Weights of a small GPT-style language model, trained from scratch on English Wikipedia.
Size: 12 layers, width 320, 15 heads of 32 (3 for keys and values), MLP 512 SwiGLU, vocabulary 10574, 17.1M parameters.
Architecture: RMSNorm before each block, biases on query, key and value.
Training: a variant of Adam for these matrices, 753M tokens.
MLP neurons of a small language model. Each row is named by its layer, matrix (gate and up: input weights) and neuron, and shows model dimensions 160-319. Each number is 500 + 25 x the weight over its row's rms, rounded and kept within 0 to 999. Numbers have three digits each. A neuron's up and down rows have the sign that makes its largest values positive.
A block is one neuron, or neurons of one layer that tend to fire together. After each block is what it responds to, as a language model described it from the Wikipedia text at the highest values.

L8.gate2:466489502522447498486493501510478482525519453533484493495465513496500473497515468488517539459479494528484493514564437540469543485519518475523515477507503533477516523532506520452545523497511509514493506476480518491491489457538457462530509515473500503472497503469487524493485498537523452512526523531486504505476476502479512543516505536555515492475482514490503496481512478479521504440483504527472486476515496503485522476524506496500486509503469508505515519501523498498517479470496524
L8.up2:506484480473513506518489489513486500488514466478512472505506542474486483516460470505454506499485497485506476528502500526470511506478499534505509504512511525468564547566507536486528503496533470475491517543525488504512513506460442485529530513527457536516486485519495461556504495509498534515494494481512527515516506510471455489536490463504490521453475498489472511504601473511523531473481529522509490498484490521498516446554522460497486457483488529516492533515533500497529550499497527
L8.gate93:482499499502427491499483496482434508561481475447480525489488514480457500493547524475511499467544500482518568540470506472450487501493467481497526449503515528518551540495599516501543495513541501520481514502474499500510514487528512524540517509490502510488506467507519454467486504511487472513523492516514535520487494515513516482489458504510514509495437499513488527506469494479511488527514539495536487499513514506474482502537530513481510495539489523525443470465558472508518498494463470
L8.up93:517537526488508452488554481533521520515525501461497484503491499457534517487511484501502491505502502516499499555492480484519484458549501523520493499471497482533499484528522560478520523507485476546494482493504511492518490486552488455527513498507545524477493448469523544511503501563515511520458482469476496468507497531516485484510506516514497512468495518488449460489513508528509491539530498468535470484480567542503507505498477486511485498527572457491503515543494516498475492457512500
L8.gate146:524533560496484517528490513501490500500548514520472540499495512478514503488460487497488520516469518505460497493493503520469457493484498540528504501489466507475544544480533513506511516465511477463496494453468516475472515491497504496510472528491473477498449474488518521505503478517477501514492492542518484529500495505512498526536468504467503474486545485515485512484476493486519462503542497532500493465493506487528518471475527484479484541474483583480496490489477513487489523485507507
L8.up146:551498516465512501530498500499488499516454461547466505501461450465476513507470504522480510476530538488487474455520481510517537486482480525495497484494540512526477492518505517491528470491510500507506508518479527488511535529514503520472528485437504507510525538546484523500510515520471481563502488477503504496541458436548477529478533512522531543537470514476556535516505483548467512474519506527488500527529488510482463490512562440505480524491490492480502506513500485486543507494499497
L8.gate167:507514492486502438516499514482484520518518484519452490508468476540491509494558463521525509499493472504462538503482529493457505520458553476493525487452547441446487519514515491513473497519536486517485521463530462496530515482481494468507452472505504476516501502479502552476504527487464530513525480500514509523525533503481518501529467510547530486483503475507463531490491474498473468482488535513530472451500486531513500538460487435507476519485496491543437517479499522521510481498482510
L8.up167:538493503489520556515513458496526545484516484542480504481510516524548487515521471478500464527517478508450480504514495490502485497538508473508533448523506463495507496483533488503467527505493476515534513518517533527487507494506479483477527498478532487439434527497503502481492524491485510472486477526497480514499500478477491468502505520505462487491504458523487463488483485503455481517533514498461482507480499459483523482529511458483513483510505526499511541510475491498515492529518540
L8.gate185:443515482488538531516467501521454492547447440508521495510487476494475506466529466483522512481438490511487488481482575502492489477482504484491545490445477487519497524518480460467438520524508463509490524482511512475496518539469501513529464468502516476537518513466549505469488514488479490495524511498534481480537541481496503516482516428521483489491517496487490509526497489487470483523528523483554527530504494516512467524506503499496533488523499501545501517536493501487483467510511531
L8.up185:518524450534507515507484512515480494482470477477481504510474488492476508524519513473500483520518514510449497467481543468492434502517471515504499502523511489478488544489493509500512497547459501475527497496516507461484516498486474513476485539490522530513499518530455521483523536455504522533507480480517517473541537528474508543512508512522480480508460474475465545492546545487529478494532528527521522529501460522497480502418495519535527458533502485501430524468520515501492489468540492
L8.gate187:470424492504506461500505542501537505514487495456511541460474500487535493560481500479524529507535491527504521468495500530527526499498539532513522495446526530487484491504479515531474514507493504513512518439482507464460494498491517487534549465518495475528485514470523487500436501555478514532518519512475487495470502484477477540521522466481518514481523514476486534496485506496488511495469495522488498501515509495523490502518486543477509477477507514496486529511486497485527506531469489
L8.up187:481521530472503470487533524521526481480498522494499501523493498483487487499496487488525479503510456524499529489484544513494487495514499531524465522509475576499494486481516516525503497511496514552498474491494513509503502495523471509494542482505495500500477531491551496544498539492501481515513505498523499490492561490491478497483512481461524499485472529501475534474521515493560482521477510543506535516485573527532508524479512503534533496508515467484442544518431492496484484526463472
L8.gate257:470519497524500512519521507472473523503538458528466500518462531485518454484495507488488507512481509506466490497540541530478507555493509523455474485493522529483440511521521518481509484456503532503484493458475520505473550497504507465507508462482497477574495492495521518478484511538518504555542512534491503502503543545469514525530505472461521518500522464460467548502493538498469476507486507528511476453453504501524488472514489519510468504458506551493484506499497533496469515511500530
L8.up257:513504477473484467494513431537487435530468468484508477503471525430528513493474514467489507511524500487456531509506492498529481556484487509501497506487534497469501505507542493499516512469544484447469503500524510532495489460551460458493460531496499552540467521497546491495456490538481528483511507483543481479475530473479497511504499535484500497459478488467454486497500496524502494453484552560510479458519500526514483460504521474509504538474489501508498511449501469500483500485538499
L8.gate308:543502499492512512530507520479485484543500466513506490504509514468510513462525542493446549554492487542491499542484486459536497488525514552499512487530538522526497508493503522494445539509453477568545525448501522462536543539493472478517539456502491516497552566481560476485521497498473462465544483475505492521549479474505486534511513487503477483511469500495487512460538485484497505491510511536534510490522478541528523498501546535502487484452468509498484438508539480511510545478487530
L8.up308:476515514504507480466524535508479505518531487497531495509533541459514489535519555531461489522484494507485515526552502502503496485492489457560485551524535516532475498499521493516514495514488452511514504490505518492489529525519512464469504477479519485494511518498534499488493472496498517509571496499523515472511495478488538494513476518499517465491510483479489496447563440485468511524503499521524541487503471519539513519489555515485505519486523494471499526513486546509432543517430497
L8.gate355:524485511481507469523538464550482466479514510518475484514456485529494529506494496467545507487505522503484502522485520536470530494505498533494477512537474499534521533492463501524512515494497500507511512464472493519489513477518506492498473475499508530496493481501510482528451492511457519521501521488501533509478483526522511493541518523521529486452488509474495513489496527500477512493452510477456461441544528525516476436543505482470504512540485511482445491451489471507485489520518477
L8.up355:505504528455529512512523522482477483538518464494500485481493516518528495507529480582486575515551459524463486514522513530471501504503496503538540503480478524527543562489511516479527484513508509506498545483482465520494532476478533493519515511502525526509516462499526509510529496463475464505556467489498475493526496494490467480511475498498502448512470495489490491464532472495459471452519513555520495497488504502473499517511497471524495502488521526522470502492491503500481517519521507
L8.gate362:502479520480501454550522512521479481444485484491517485514426454516520547511529524492513538493490473491521481517498478537502515456499514528496503514506550487494464506449497489503511488504516500515487533495489516479451497531517481507507507481526530509499508524494539481472512481509463475498541483517479509507502502481485477513478501518485531518491463512492458502523540505473469495533510531505462482431527507509495549488521520474503505513480526525536447536484485492485490470506481485
L8.up362:489515473508525527480539494534497525503551511493533507498474503493507521501490441517512525507512456509474484483541508493483471485455518506497518528495494560489482492498481524515536497506508502489520520493510438483521476515526477499525543499513497457472505518498491543581525509522482496502502507498453498546498499507456470488461506476500506521491482537516501482476508502531516494460503469534488479501491471514545517517528499458545493561492522521513511528459509516509463489470502489
L8.gate381:523504478475490502535459546509484462477467497547467461504496507520496487468521484497524508534523544497467526503520547504507531486539532511485531502495527491465524468497502510543513499510525477471505540456518499541490537500494527448508498507483508481497526502504474494466508513508479517498496525536520506523546562510512511502494486489477473478481494457526511542506479509447473507497553500576499516489467462528506516519505451503536492480511508511541491500523528461480514505508481463
L8.up381:514509442531491467473447480492500485467497452525488509479515508531495537477502465497506504567508533467488540529474524481487502508459502516470475501486514510516514493534521484513463476475533529543527500512502494532505499527511482533509521490510501527557471513530486470544514507538495538440555499479485492525511508525512477479522529508509452513492531489497491510509454457525530513520483552477503456470507532498540520455528497534532433513491490503475528482535543489513510521474482508
L8.gate420:504551474545467513537502491478493464479484465481481535506501496499470493521525484451485526487515527504470500494501557486486461478480486479472494492501506480451474516548489474522514527521508503508495494489489495506460525468492516483509527459524505494507492516476496528463478487472503568494487528511532538493537507544454502516534470495520496503457467457463499537536486516496462503500499491515502533507479461490488514509490485493495508528529504491457488500510547476503453494519500516
L8.up420:534548550510448541458523457537524521535520452470506501485503504484461528525485458485475515550533496491497499499448516486443500498494499494525514501495513519449506478531510464513496498488535498512532514521511556500513499529519476492524462494526489497479490491526511523498515490506470560481506512444547495478478515526518564522481469545530477531517462445490494490548486520479505519469515525497544516544519504525525533490478493520538496519520500479466493506487515496465515467481495569
L8.gate432:497545521504473501513493529495490478513500462518525546475492520492476498512519500517518539472524503513513487475526499531453484515466483502478535515509503501482491486478473521509523506508526511536499491514521464484469551501489519497496459459479477497567505503448478505468466496437490540540522504499503506534516509516522540494503512525528481521501495495449467510462509507482506490477540535541525476499505519511465525496499508518488553471497481504539474515486535518511458487542543494
L8.up432:478489494542510510485498494529476510537506483506464536475509478510485498524505484516495492488516500528521532498527509517456533506469506533480477536496483506457528524537495495504495514486521505505533485489491503524473480513516522474453514483516444556537511527480462497522486487557529540533585468530537540450506526533481525482506520494493483509510504509462494484476492481557504472480487482513516483530498473487513493495496517486510479506509453535510481460501499452489499483520519506
L8.gate487:529481517463471486534525560481503529478516469542482510510474484488527514455513517478493535464470501534487515507484485516494492484492527505504509491503573455511471463516511460546497478489518481514507508499490485508470529492499565505461543503525540471492514556496525479476495506540480455472528501501507555504495502515515503502442474512560506467455489484473489517494518493507446478498530518509451503486507507518497526481463486479490516476466522520483476507480480503491457508484532477
L8.up487:528538455478493515509537522492479498530527528516530513498479529502492524481489478480509518483468497455494511467483501523473479511520509498485502484497493488434502498485501519563526515521519533476528503493510485528479506455466483416483505470530503456469506483510555493469495496497557472503513532514541517523543480522506464488470499564491491504524476442485509516517469531490485512534497510500503491524492458533520502483496447483535504537488563492488466474515479483479520500509482515
L8.gate490:530519482510490470544488500505470457476445499512483526501473495528463513462499469527480494491464531473490484471500529543479471498509439486466493543475528479507492489478500502530524492486488500551499526474482497495476506452466445517492527505462514498505499517453465526481474551491524505514494528506546522507516495531491499481516517529497501470528505471501467537520486513511465449463488477551481528454485519509505494548503505511525479544513476549459500449517522534495479485513580540
L8.up490:538496516486479532521518450556481420519473503513523520510559475493484490540506568517503488471481469494432529487510499481491510500509471526483490540474506479509461498493530531540493491564510445510518480484479467514471536548519513492549538499457549501545525532461518506479503463492518481511510510508519499503507500477488503548491470483509448487517499550536477495487547511509487489495490518513487491536466454493549468501496532511499528484454531477486489518518515542500530514512475467
L8.gate494:516471463475511509518442543490519492493517480527498507526497483456506548496506512492515511500544504504494514462533510501517516514521549535485509473475538513466510525478515470454492497488530516550544521500494480481460528471489519510503526493477518496482513479513535495485462515511480521472520518501515515501510494499513459490522458488479477461492500451478508500532485534501492511516503541485496510480510498487487474541513466472471472515480501525492521483468499520503496505480485496
L8.up494:558486504476503507495525513488514506481543501508480500505481474497511536462475521487503530514491500483520491464489500500554489515485512515505485487524476470468522510469509466447520469477497524551501480515536503521533492517559483496517495506481506544500506536552519498485495477516526478471531499497538534526471492474508480507504523520466497466540516462482529512500476538473514513505523544491490528509493509553495521552480504479515507535488505499543519464464517464452512507532505508
Responds to: Place/date connector tokens

L9.gate347:519489539475512481536491491482477549510460444545534501508498549493519495467530509477499514479506500516475518478535532523484507512484537555496460515488543447504494500514492500522514516491535500496534537488475520492519534464518511498510495486485519494505465532520526497477517476510514539480560509504458534558537523502503483482555501489496502448491473477473431465452481485466481471523489525531478486507492507489523502484525518489467485507489500541477498491485500516508537502500488518
L9.up347:517535510466527503544458522531481488454501454493492475529529524526502528459522476515489492494497521518463513510468503515532508515465507492491480515544464484512480483480497487462560475471463501517531484498517414496553502491478467485531511524500500508512505551527540502515506502533491516467520528489478485514503514533506464506461495527516505500498525511520497456472477517479491486495508563503488503494529543537513514518558535516537506514496474516501486438508492488438514515512501535
L9.gate359:513496496465534500502520537521486500486489490533483499490512479503523525490460481520523474470483463487452460496495470505477485471462532471461471477490495523515505502463496487416463450502531483520466514519486500495511508489473483543487512511458516501509537483481503507461516490489488483487512460498478523486490472522492479501484515517511495530481529503502513466473485547446491511503539567525522487499505513508523503461526527502484490537483527517498507504479464498518508545490469527
L9.up359:496448484495500458521483493473453437527511499502521482548481478493485472512529509507508466499541488510535520467492506487501532511496470565523496517517487452478505509488490478509515503491522437506517481508505497539546472531480496509515528507446516469489469499500515509521470512490513528502528516539519493515521473506479522503488497493478493469483483469515529511488521479517505454495555452472535470520529507536499467498456490522531490513462462492502540501513487524475495487543508502
L9.gate440:531490505459526548520517475510513541487536477531491522516451487507511506477508485452520595510480471525489484524495557540475490465502537519503451463482519491486509520484494514479479492507511536493525529527468484470462515511475512517493522433516467503463514546498521501525493539495450484534471490513455531479498525490496481523504474490488480478499525471474464499464495504500475504515492490510502453477487489483506482508528475488482505476520503500495493490497449558515506478493501477
L9.up440:520490515506484498546493467511521500494483487506564560551505497519554507509479530495509519478471521508483471547496517569505517515497525475489540515477499464514488512436473550523485494502506491471497524538504486512452484481512471522504530485530493500466527505461491485503553510559477480491458496493499517519497525538545490460538537436531520468461559494500501498468487475496511518506503507516477477491510448492478473481507484469486508556491470443495482527473509499498509455501525450
L9.gate489:525511501494526497511484524509459465495549467482496513427509488458491472521573507520474524483525521520475472473429521490502503533495457495490494486502545477463491503511471519483461470554504464509472506491471496472522540520500529490550505455481511485480503531492520560502491521509483550520502467513483504515512450488482514498551490467517489493500454526484494516492504493533507508492504478522475490533504496515520476488537486477537464529515500474475481481465463504507479481474508529
L9.up489:440488508490486503500518480518472537462499489498498521496504433513430545495530508478527495498499504523492493494513468498466539481507497462485535479464520519468502551498521447448478467489501485550487466500461524460478510513502455494510507523524500501529498499476464495481506492531517507505472537482482506508464500518526514514521482504519519538477475479505551455526540507510494449489504513519488494459524458468512509466509509434468515535487505478456471518472513504508515500531508481
Responds to: Coordinate decimals, table separators

L3.gate395:471504510496494492491453519481479501480502530513546482490509506502517475497548535497530521473519513525521515499524524497484471518465502549482471480497487498530540468516507508548510500525519501469491495472458506496513491501520509520462524487488531522478530496441505519479478542476531484497548547506447479466491492536512509497541544462450492463437475505488530490512512503431498508469501519494503542468451452520550530470506516487541468510508500510475474511468482527492523488522476539
L3.up395:504494489498479481486481510474475466502499526531534497482507515509517483496560536507539507476510504498510523506520529493485457498461490556471489442481488502511531466521517517538513505496543520476510491491500543475540479489534465497430526466524515511504516478458541495488466507494525473507528549475496501500507505527509499519539532469483465510501476466488506535510469529470482492512482507504515547472451486513504508495512483439512480456513464477523484510449479501496530486535491510
Responds to: Role and occupation nouns

L8.gate76:490533491447531464520512530492487481468513511543473484511501499515526499488512519527487501493484490525509529493531511490438500561505480518467495536491465508478522496500453537516513495536506471511519477438496520516473483534473518513486485498486522501549517531508481510469464533525496488514515561458465441509539511495513496531523487457511440484466498500473511510535523492492466514493483531481499493483472463461536475492502525475553475522496473472494511500482496467509538513499483551
L8.up76:505513483443480536476514532501533534488525489542499498527479554478509501471497468504505492560513520526552530484466491529488514527502484516485543507474503468531494498482509475488543498507494512523507477487494466551513522501515533490491530484475519525454503492524475538506488534517506485487487540519471512494527488468467513470475515508465538545477461454511519480492484510516430480514448505500481488494454552483473482499485520453499548491528499457496508513492519492514494486502485492
L8.gate78:493529485472515482501509528518536487510503501553471501500510500492495502506518507512492476499526523533475561457531516522510533496498505519504504518479511507529541549512484470488526460504520451507517545482478499485453520526487524551507495509540537512516506507536508509496472494503522544516487501554483481495499469526512498450578491471478502504495521461539462480495480470505460536545505524486505446496499487513491502458562448508512503500503490505501502478480490507482457482529511501
L8.up78:494494523444506469506501491495522503499501514495515490471483488526516495490481477506493533482489480521518510528487500531461538519522435470466532515513494511539538497535485499515509490490520471469502481491492506514480492474511472486492475414489468475487504531483534516500496517495504441521499532532441550451490477545529474503518530518507488435522461490503488484480480475516470515487473483521515504450499469471519500478540485474537530491481503552519479483465465463517515481519515513
L8.gate117:539452536471522497461491534515458495542506529516509494544541512492505508478501524498480527514482535529492474470533492466485507540484494486531492487505538532481487527480499513500482500480538462535583455466511511512499541529470516449526517485468499520498492474520486501456467442502464505493484510466514451528475543529537465499521490503473465491491488505488399473477485499468521498471519507481517505481518497488488498458491496504506480506545477512477488513507542495498476470478541528
L8.up117:491517511490468451490534476513514533503508508458474529488512477481512489474510479525497502513500481500468536520502508492525485503485476529514463488480501521515519467498448493435475529505501485514514485453491519498526504543490445491534567503473506493496490531506469540465451470526532474503534507454516519502500483527495482535547520502505474510500485515527521504476493478496471475457490503490469483481505518460494478450536462498464509453478518507520476514488434502507480484523454498
L8.gate136:499475505505497527508516494537495538477507501579485505455480460528494442506477532509531475517459528494483480574534511501537496508481504501484476497519500517512486482530493545568464557505506496483498489508491518485530492512501524480495523487490538459481512485480490498464493477504508496518496541497493489507496517526492466499485493504521472444468491513524523480512492496474466483506510532466479536523462494508503498489519467479524415500517504523473490529509455496503509505521508539
L8.up136:505498483510465467507507494502501492549488487482536498539526456495456506490524473462492487483505496530511484514533483491451517493508486502551499473516481487491514477501476488510494548507527499519541545468483522474519515467517502484490530473528479524494537466464468496497530524519487497478554542484462454500498512512525505471534485496528509556456513517528521491480482499480466496495477490512506537491437471516509445524523500487481515507502479486513482514513461468491478515509490547
L8.gate193:481515478492500559507474524474525497472458520461505487489517527527519440518535547468461470489483488566544547498538513511538516528497482515483451453500460542517550475485479486498476537509530486435498485487502525519527463518529532533465483495537489536498513457504491490514486511439491495497524491523495451492490533490456449498523484423473485478451503484500496486485513508468454502463475520505486513480499489519506520512531527462521519514539503504495473489437460510500495511542518510
L8.up193:547525509473517477505517558524467532542502473495532470453520505515488509511535508475494469487506473519466504533495515469493483478472518540490475511482500496512527493516530535496501500433533510489512491495447514509485513513507484500519551537495479525473505531489497506477519516517519510516511507497501497487516529512498486479503492524484482540509464477491478508514454465531522534515456529540548490479429455549509517450513508509513477501452506497503449483496493518502559467506444574
L8.gate210:500472437487512534522474469464518477529469517477493505519517527475473558506515490475521501496505460481483578530483482512483538483466499536496502517480467516525525544531515497541537506531524514522497496479471507454501484513496517497480540468468472494485537502478487530500526506462488510483534484498472504475509475532511487488548483514515509477473486515521516493550489469472487534526519517499523465443467432475490470498511494456508520537532447549508491475470502505496507493523471510
L8.up210:552512476514499516508461470450511504453511516528484475452506520491530541487498498508558528467520524498489527502489526499452521541450499461468466447492456488447477480470526506520515472489510452551491462510487511482495476486497557508507496516502474512460515499516508489471543587515510490479524461515513545476515495505489513507518511488526501512519504526523520510477502499472523536507454487534476552474487475501477496495542529531505473511548495522450523461486514511499486570541483473
L8.gate263:546469462468456519514471487523494502506514481518471531480490462505518522468559506469560488503486436518493559488529496474494537504531503519495506520453545479486517539524492534527547502493507479518540517511464539456487512483505513477521497498555523495504515477511505482498489438497506549464491493476501501513479514515485487508526461487490475475457492513493504512482499492503507544503463492465511508472527509503454510494566478498454484478526491498499471491456499536500519516439506501
L8.up263:524520465472515482509520511499519487493464481511482531503478479543479493475493474459502522464515491535524529528457517495515519499477536482505494488488522481513500519530487546508528502542450537556537445536493514519525484494502521524522518507493481513483522521515523474538505543532506488476526498484494508497508510506513528495480493526529504487565526527487532474484527548469479425526529513489523517523551522502464490510523493524497518474521535509490502482507499511481500500500450504
L8.gate265:545524477482494483500496533457509494518456527493455487506486508498522483543560493496524523525474548509493509477470452484499486491495496501512537487543523494500501472512493470508462474506525475467495510507497508471470532471476515452508520485481503491499516494486486488447496511518469512468491508526465499486487484493500528474497487466492496501452500471454497495501496513456498498538487524437480529526527511517554542529510498488527534502553501545503505495481537495518508538486519457
L8.up265:512487461530517511528521521549462495482483500472477467493526518519511490517479489506500510518564508512502501504426478501494492507484485470498513516503469515476534515494514511521481474527498470501513482487468502476492533510490524555485503503469489485492486545545482455503468483546522496515488535490495511527509482534522483477490425495465510505495507491526546507516530451461543528527471475506487533519501512503523480525463490561484471507492515475515512508550514470518515525463511506
L8.gate274:506532491472483520501485507489501521484485464449481492521515472483486487444482519488498479502488521581478481521517514485505529520528533481503496482494494455535493500528504478490496496517504499447528493508484527478514557482499566473534530460515487454525533517472537435482471505493482517455509467519438481476500433490520495525470491515494455478512482508467494538506489500460469510478464447493479552514490504528511541508460512495493520515482521440540478503521496509513474513518460489
L8.up274:485505487511463505478476528473534503456445532523504527478486512500524441534559501502480504508494536519497482511516513480467546534503528500468549524538496497513502545522549498507498547506499510494454544502510549501496523493489492479495504478464518537470552520524469486468459479477501515529511479461463558498522498541490501466525474494517532485445486495499518486496473519480461493486480497540503469524475495489496499500518544489480517487492482502555493525497489481491504523517502499
L8.gate327:500531467535453561486449469483503496506513519567474508497527517512546532503466462528540490499509463510464543502539491506501506496510529482475507485493504472478518511507496513505527525496545525524493487459479525523508495511497552445511508478526528503486510481487473522501476486487465522483505498468518498491566507527527476452508474507463526522499489503514481520484485486507493509501494533462483504490519481525497475582522470490476482478519549531538516464507504496504540530505501542
L8.up327:519522489496498533502498490491534496484504520521481494508497512513547532458476466540501460499535481513468528517497502518497475490497515524517512523501455463520472493499478498526444481476519484499493480437541506523495525489504514460526508520512504536468480491532460555475467542472465505505486537505554516444526550478512476484474537473477504525533515513537489463496496528502486492470541499513542476531496504492512494506509516528500480488515478501478522505502489466502528527521531517
L8.gate337:512492515502481532507535495458499493488506518545487483479521488519497539471551462494528522512509532531477534530505546496464495507451481480487500481491469486494518523530534541525501497499501469491507513488484499523547527511501507507465542459472478509472491493483484533491485546538503474476494492511467476508488471578524466429548470488470484490504504458475500526467494504457446499491495477502526472490519474508547523491519459458470482458481516520527474489484507508500492537528492517
L8.up337:516515499483510503551515482467514542472486558517471458476463537454542524501519480500525468508480548552520492504509467498502504490460476494515536500462498507485488491562517486491521535491543454524474491518474511500498487536470493509547494494495513490477518510542505489452495475521519455506508505504452493440491504511491496458504504531513519480533525491485525429482527493506468519512506522483516506457487475481461542496495513447510523484548483521480493485494445546512506503503494493
L8.gate349:501527471524471556504484523529474499490495449516488496462537494475537513480458449467462535455492523525493556515517475539460541476491476510514447499472532522495518533508481492499536478486504480500526519471453468514496540515456512453497524484485489465457524479513513491507475484519474475480519528504501494476539486515482481497536476467488483511494481516476505549479519436509529500484496500520493536485529483499538506438509540473512463548485468534527495514526486486488529542484501507
L8.up349:488501465512471497472506516491510490443509510517492485454500480529500505499444499474475564461473490550483496492495503500515507500522435500499472525541532530495514535502522481490490477532494473466507531507475471488515494494478514497525482509480463517445529519522511493472473505519486507544525494514521505543473476444536529472476505450494476454524518515495497483467477488504534508489522504520504521550495496528485538473505507528532496463510450521492505532493495510512473514513515481
L8.gate464:473519465473477481548480502478489469501506540487471488498530470533483517480527494487516512486514526501483500553520535509485489507492506477503456495558522484493503493519484468523464475509493450517536468481461507475498486511494535513474500481479510487495498489511505523426497492479438501474495507512478511507543477490469496468491541497499457457511494479488529464471493478477475508499476487480459505523555508492459505515491495516489523559511522459488475499488509477520511506490503528
L8.up464:518505464557505494498501508518515487506519497507527548454484452543508485511522514497539507488518431508495511529516504471492497481505502521505486444513493516497483526452493505454490515521479545492519477503497516526481509471526497474501487519514522496510490533486458514515524512494515460511525469503520491524456493516494477501467489541529511496525480479465543503498485492465487528526505526499522505522543471456465517536501483528488533503453498513510536471525508507534467521469515486
L8.gate466:503501468492528500538445541486552498480507463477523516534502522492554524500542422471542455478499536520492542529469477529471477504483513481472513528478515464539573492521478546470480472536547463501482523482497500498485477484467510479469477482490519539506484529459503511504463451495482511534494510496465461520500490516525522441507508478501518523497505534489483481491518477470445452486452517532513522479559478489501537526489478522489472509484474518458514487500491490519516508523495516
L8.up466:509483487518507466559502466487502515498516523496507518511492516539501492502559471529500486511490489512536491396518485511503484540515470473567513453502500487536545511494536516530498500529527515502523516472507512497484465480555531446509505460503503499482494529523516532531468471528465498527514480489534465483466502526503454491530433512503523491518492467473482453473518521549489506470491548477467507508554488496497500506550538499499462493495515556501488488513498509499487494497517495
L8.gate478:558531464551518505531508496482483511475479461542480531420472481490542538504523493509478508512503542514479487493519497526489512477530561502549498494496513478493494518419488509510485444483543498468473473467495500456481506518517490490533516498494550470476475478492545451522487491539459445514493495503467481474529499519514495496511477484493489521521481512483490524490476514482463501416526548492506496470454514505486508494469506436458484459492495508492477515496488510493543474478475515
L8.up478:497532495511500522502464496529518489504521518529451487513570530501485530544530538576463492504458507486504504499478524531524498483488502532481533525517517515512549534505498543504488495531466503534446517535523516507517520532477477520537504534511477512481518446500483504502500512457542483525479499493503484495486541527501506510497470465539506498530585500494493504476502489486498492500493505468519504471513497533494510498487512474460486467523541489515471490492493549499505503560483532
L8.gate482:518502473471473495529448553463479497512480499503511485502468488557520526488484511488505537508529522524461500494563466514517501508465496497482511552487500477504486528535498473502512530461518488505498488529509488487533581495497497508530508533519469479473542509533510516455531507493479556555504507498458502440501500519475488511501511462500475494483511505505515469480513493455462482509519505551521534525468539470506488521546532516507537483468497490493535511478500501505500486520468518
L8.up482:494543531489488450525491499477475513516465508498448448494453502545520492490485488497522528470535566509525494506528494564438456510475488486485529468542515434484506483516526512518492514454494517494496529503507510458457491479482519496520484495471464482495485516539514518505552508520505506515514525503520498505489503500505505483506481501472519509509499503513496482511482493473462469526516473469511478527519493519528498466482502440509507517480518498465468489498512499475526461509486515
Responds to: Biographical family counts

L9.gate178:527485531475484487495533499480505488450514508487494527507553479501526508549471472496498520453480532472520532519481463561483495481524486470468478487514472482486509486471501530519496473472508482486529492520487498497488544480474459472509511487497494508491528552465528494501487523479538510544484480538490462498470467468520495479473489500463524442520481407514504485463512540535497465494513498556491509525466476520483475545506511488511496506489544508485549497513485516508536518481489471
L9.up178:515510495496493522534477506491519496491532534475549512464486522440496493457477518507470502487466501509519515452529493527450486513550558515523512488550477492484553456542487496493524515500499506496479529503527525498445500484450482489485512472513535489461453487511531473476486510491505528505548508502465506488523522535492504474497498505502523501529483494477533472481512490517506505523513521564482525497481517544546531504501505522488496474511458520555511517504519502512536489505482474
L9.gate192:559490531478527480514510526501536460484511508512481477470469535469551509503555472458521465496509492484468513527538503497503509508514511495465504477535491511481456496487476524513475504464526461495516502464462497512494510512468477462488533476506498488511487511452494488481484493535532501526469556550515505466498473527456473462555472487490441497495486483494478485513498455490475471542503486478436509460466488524523516495498469452527470511517474497522489517504475479504516491514478479
L9.up192:518487485501511484529514502504483453474470546449475469534507471520475479515502490513518528535474502492529531508510505538543548520478466489527478524528492501517459505460482510484492514458502491463498519501518440508467486490502495459500569507461515520481509528500491513489506492492549498518496527532515519509471504500468468456547488492476512486457556494476472481477498516489513471476499438545482510502496486515516514505544482497522509541532494481529491530502468513464537522504491480
L9.gate431:541476502471508475539495487496513477511478516561499493488483496489505543477499489497520558474469508479546512533503462521475531476523512455450485529514561476487515440520466501488514504543524458509484534465494489511435512472490507493497513514548476472457479500448465526516545518479504501510512455546476479490514462485528517480507484545476519500451477510447519509486501509459493502503488491473553513501504499523469506487500465476465529488480525523511526475501516525489485537492539501
L9.up431:466492528523475460550518564509497463518488466542495471504521510515506493502488480496504486501552513518570501467490505480505508535479484504497508503489515488496526521490537568497463455484495484487536464530484542465543516510497495507537503491436476528503510486490483545478453476480520478472472518510515428520484510477537473539497499502478498467497486484512499467484515476493504495490511541468521485514567466501497524544506527505488527481435486501520511516482508504491586489506503514
L9.gate447:544476480504525570544503535505506516513515512510491452514492488487493498492510504517486491490532507532531536453508494501483500500498507503497469501521538485515498496487518532537479551518523469510531499500458524478480515491468517489523500463524496480498538487478495529472485481526472475551475511498482501501536491520486492484525504497493506477461471522463470520498503490484456457511494485463483519458480470530462513507463503479469478489474490478519495513493495483502547486468459498
L9.up447:512455498480492535517502469525540485488490533509511472543537529561485479523486514533480497519478504542536546524476486533503482511461468482478522460530506507522528547469539484506457506533459439507525503506527474552491510506466486464520465481530488494497457486507497535486503487473517513486514542512468489465480521569485512489524500488513515462535456485476492513491479517476511525510484495462520543474492513540534491566524519457543501513497497480480499540471487485496492567507477527
Responds to: Before a proper name